MLP neurons of a small language model. Each row is named by its layer, matrix (down: output weights) and neuron, and shows model dimensions 149-212. Each number is 128 + 32 x the weight over its row's rms, rounded and kept within 0 to 255.
A block is one neuron, or neurons of one layer that tend to fire together. After each block is what it responds to, as a language model described it from the Wikipedia text at the highest values.

L2.down1152 [169 173 136 132 153 179 117 134  81 125 166 146 123 137 115  81 132 158 103 120  99 155  80 127 194 173 125 133 142  91 169  98 155 134 126 125 126 173 117  75  93 186 124 122 141 141 183 175  51  92 131 156 113 193 137 129 146 119 144 169 136 184 169  81]
Final head word of proper names for institutions and places, such as University, College, County, Stadium, St., or an inner "of", e.g. Brown University, Hyde Park, Institute of.

L4.down390 [133 130 126  99 147  92 111 142 137 131 146 214  84 110  95 104 183  92 159 167  79 101 157 159 135 175 116 169 169 132  71 132 184 193 116 169 147 124  68 158  81  90  87 141 136 121 127 160 132  97 146 126 140 151 130 105 135 118 144 124 156 130  79 125]
L4.down642 [ 76 127 153 199 107 135  49 124 136 100 134 168 180 101 166 128 142 140  68 141  71 161  70 120 114 104  58 167 171 124 138 118 202  99 113 126 140  87 111  85  86 105 141 158 120  88 107 128  46 132 123 122 111  92  81 190 130 144 122 119 144 153 103 147]
L4.down716 [153 111 103 151 177 126 142 123 103  99 125 150 155 118 177  65  99  56 119 147 102 158 156 124 175  97  95  71 166  96  85 154 139 147  75 154 123 112 135 179 131 155 161 103 159 117  64 148  99 111 159  79 125 108 151 128  34 104  68 155  91  98  86  94]
L4.down2121 [164 162 154 104 126 173 115 115 133 146 134 148 126  86 181 106 132 111 143 138 126 159 124 131 144 100 107 127 177 149  82 102 119 140 207 157  96 142 105 116 117 121 128 135 139  98 136 149 102 170  85 146 151 124 145 121 132  78 105  98 118 115 140 102]
Conjunctions and commas joining a second item to the one before it, firing on "and", ",", "or", "as", "rather" in lists and pairs such as "US and Canada", "China, Kyrgyzstan".

L2.down1499 [127 102 129  66 126 126 162 151  82 149 146 126 131 114 106 143 154 114 128 120 134 164  61 145 202 139 118  67 129 183  88  96 124 143  85 103 123  91 172 110 111 114 126 131 145 116 122 124 150 120 152 159 114 122 101 158 181 182 144 131  88 172 156 145]
Colons inside track lengths and clock times in track listings and tables, such as 3:48, 18:00 and 15:00; weaker on month names in dates, thousands commas and chart-table headers like Peak.

L2.down1442 [175 158 128  78 129  97  88  96  83 135 147 122  92 124 160  90 130 123 123 141 139 158  99 157 133 142 132 153 112 105 115 119 159 155 134 132 109 130 142 139 147 120 120 156 141 114  92 171 141 185  56 108 148 137 164 130 127 155 104 110 113 103 132  76]
Commas and "and" right after a proper noun or noun phrase ends, continuing lists or clauses, e.g. "Red Sox and", "Barcelona, Spain".

L2.down1211 [ 99 172 137 186 106 171 108 122 131 133 121 114 115  21 157  92 183 155 137 192 102 122 161 123 138 137  99 144 126  99 146  88 119 132 155 111 119 139 152  86  41 112 170 135  78  96 150 131 199 180 119 114 146 203 106 134 125  79  86 128 111 104  83 100]
Mostly "the" or "of" inside prepositional phrases, predicting a part or position noun next: the end, the bottom of, the center of.

L6.down429 [137  81  86 168  88 112  92 138 135 119 105 115  89 117 121 159 113 215 190 120 122 130 167 150 187 163 131 106 120  96 115 107  64 128 129 118  97 137  76 107 179 113  67 139  85 133  99 149  96  97 131 113 107 140 115 176 175 119 127 153 148 123 104  91]
L6.down1035 [ 96  88  87 101 110 140 133 156 140 120 104 192 196 158 128 162 165 174 155 104 100 164 148  88 194 106 123 130 143 162 181 159 229 134 169  69 123  59 132 158 170 126 167 110 110 148  91 105 147 153 108 114 167 137 122  89 108  78 107 148 104 107  99  99]
L6.down1407 [115  77 114 125  76 159  77  95 105 116 142 113 210 112  83 133  74 125  80 134  93 104 107 174 140 185 118 129  90 132  94 156  64 159 194 126 212 144  97 155 100 141 142 146 107 117 151 131 127 150 125 129 130 115 182 197 151 118 137  77 105 121 186 130]
L6.down1634 [ 50 100 176 120 125 153 155 125  87 150 116 152 131 102  85 144 101 121 161 134 118 125 122  95  80 169 163 135 140 135 120 178 157 164  85 118 158 146  63  84 110 124  98 137 100  98 151 137 117  78 181 100  88 141 160 173  69 162  67 153 131 157 133 152]
Second or later words of multiword proper names after a specific modifier, e.g. Volga River, Fenchurch Street, Geneva Summit, Bloch equations.

L6.down69 [148 140 129  69  76 113 120  92 148  96 123 130 158 145 118 148  98 129 122 125  92 164 132 163 129 143 177 156  92 136 180 120 152  97 134 109 145  91 131 192 118 125 116 134 126 164 167 135 149 164 124 164 179  97 173 132 111  93 140 154 102 147 104 108]
L6.down617 [148  92 175 150 137 117  94 163 130 110 135 145 115 155 176 145 104 106 135 137 117 131 110 121 148 145 133 114 149 103 109 126 152 116 118 111  84 159 139  85  96  91  58  89 122  77  96 205 107 115 148  62  81 178 152 146 166 118 179 100 129 122 131 133]
L6.down1813 [ 88 108 110  94 115 163 174 143 102 144  97 202 130 116 141 115  69 132 144 184 120 113 139 151  89 123 159  96 178 107 127 153 130 153 100 208 119  65 122  91  97 117 138 143 149 137  92 167 152  92 160 123 121 101 113 214  89 108 172 125 159 158  99 139]
L6.down2378 [150  92  62 190 109 175  85 201 193 150 174 185 118 166 141  63 136 159 144 129 141 177 138 126 131 139 175 125  98 121 133 134 120 147 147 128 147 156 117 121 107 132 109 129 159 148 158  97 142 123 113 109 113 144 160 164 155 113 103 108 164 108 119 105]
Decimal points and time colons inside numbers in Wikipedia tables (100.00, 20:30, 3:30), plus adverbs and word-starting fragments in prose (increasingly, in-, pun-).

L6.down272 [ 99  74 171 145 107  80 129 171 104 155  99  98 126  74 124 152 134 223  86  93 112  69 117 169 137 141 148 131 139 115  78 142 121 190 112  96 172 146 172  57 117  98 109 117  86 110 112 119 103 188  93 127 118 116 140 179 116 145 109 122  89 165 104 115]
L6.down968 [146 138 159  94  75 189 150  67 129 158 114 147 134 167 196 111 157 131 128 192 152  75 114 122 112  81  91  64 141 134 183 134 136  83 176 178 108 140 139 116 170 149 122 154 135 116  92 157 197 173 172 118 109 128 138  90  94 118 128 104  93 143  66 145]
L6.down1657 [160 183 174 108 112 155 109 161 103 102 112 120 144 129 146 197 135 165 163 117 166  70 121 103 116 167  95  67 116  88 125 118 120 182 155  80 107  93 108 106  87 139  95 130 117 106 115 146 134 158 146 138 107  77 142 127 115  68 109  81 148  93 112 175]
L6.down2679 [104  57 119 106  82 152 108  85 138 166  89 137 109 123 153 152 124 148 105 163 126  93 107  88 138  93 120 129 118 125 170 106 117  95 159  70  99 141 165  45  98 124 121  61 110  67 113 174 125 100 163 199 141  78 121 165 173 123 145 128 142 105 153 137]
Articles like a and the in sports and event narratives, before the described event or result: a quick kick, a 4–2 series win, the 11th inning.

L4.down471 [ 89 114 158 178 125 121 121  78 146 149  53 104  71 173 118 127 181 108 137  59 156 148 107 200 109 180 136 131 107  79 186 137 117 183 112  94 129 104 174  61 106 220 188  57 130 121  96 110 125 131  86 144  74 143 109 162 125  88  65 173 119 138 165 137]
L4.down516 [177 110 109  85 117 138 101 100 139 132 140 149 127 123 101 106 164 148  67 117  74 186 104 109 182 189 108 131 118 136 144 114 101 161 115 103 157 164 107 111 165 119 186 104 100 127 142  88 122 120 108 115 102 128 100 151 126 152 178 137 135 106 136 153]
L4.down1385 [129 111 122 107 164 112 140 144 137 136 106 112  71 250 182 137  72 102 136 171 164 147 140 186 112 117 152 116 148 125 163  87 155 121 108  96 118 133 123  27 112 124 122  93  84 137 139 120  80 211 135 116  69 115 101 152 157  85 122 141  94 149 182 159]
L4.down2202 [114 151 152 117 165 118  91 101 140 157 131 162 101 161  93 127 157 158 168 127 136 131  91 119 171 143 156 175 128 167 129 118 110 133 129 119  89 133 162 125 121 157  59 132 181 171  92 129 177 150  86 121 100  92 149 107 109 122 124 188  81 143 144 146]
Words introducing a sports achievement, mostly "won", "winning", and "to" after "led", as in "won the final" or "led the Predators to", plus scattered match scores, goal minutes and election vote tables.

L4.down1397 [136 129 174  75 141 115 133 132 132 146 114 130 107 122 152  70 101 158 129 156 136  85 119 144 182 144 159 172 115 194  95 152 116 103 152  66 160 120 214  80 144 125 103 127 183 158 136 138 115 148 138 109 129 127 162 150 139  96 158 127  98 182 120 118]
L4.down1995 [107 125  82 109 168 144 152 125 105 108 170 112 136 157 120 162 155 109 103  98 158 159 129 106 109  85  97 102 126 141 137 124  47 170  83 141 117 145  77 189 123 122 130 157 190 104 109  77 132 154 144 165  90  85 105  79 110 117 144  86  90 110 101 154]
L4.down2118 [152 145  73 119 117 181 124 153 167  77 170 185  96 162 121 145 121 150 123  52 187 132 153 121 137 168  97 169  94  85 133  96  97 127  76 162 165 111 100 145 160 101 115  98 129  75 116 133  86 147  80  75 136  96  90  94 113  94 125  62 165 140 152 154]
L4.down2135 [173 100 124  78 179 113  90 103  40 147 174 130 116 139  58 155 183 133  49 185 175 171 114 101 115 123 101 116 126 142  93 157  90 116 176 159  90 105 153 105 134 178 172 145 125  84 136 120 112  98 125 185 151 135 146 179 115 151  89 145 124 112  83 128]
Inner or later words of multi-word proper names of organizations, parties, leagues and newspapers, e.g. Nationalist Party, Public Radio, Toronto Star.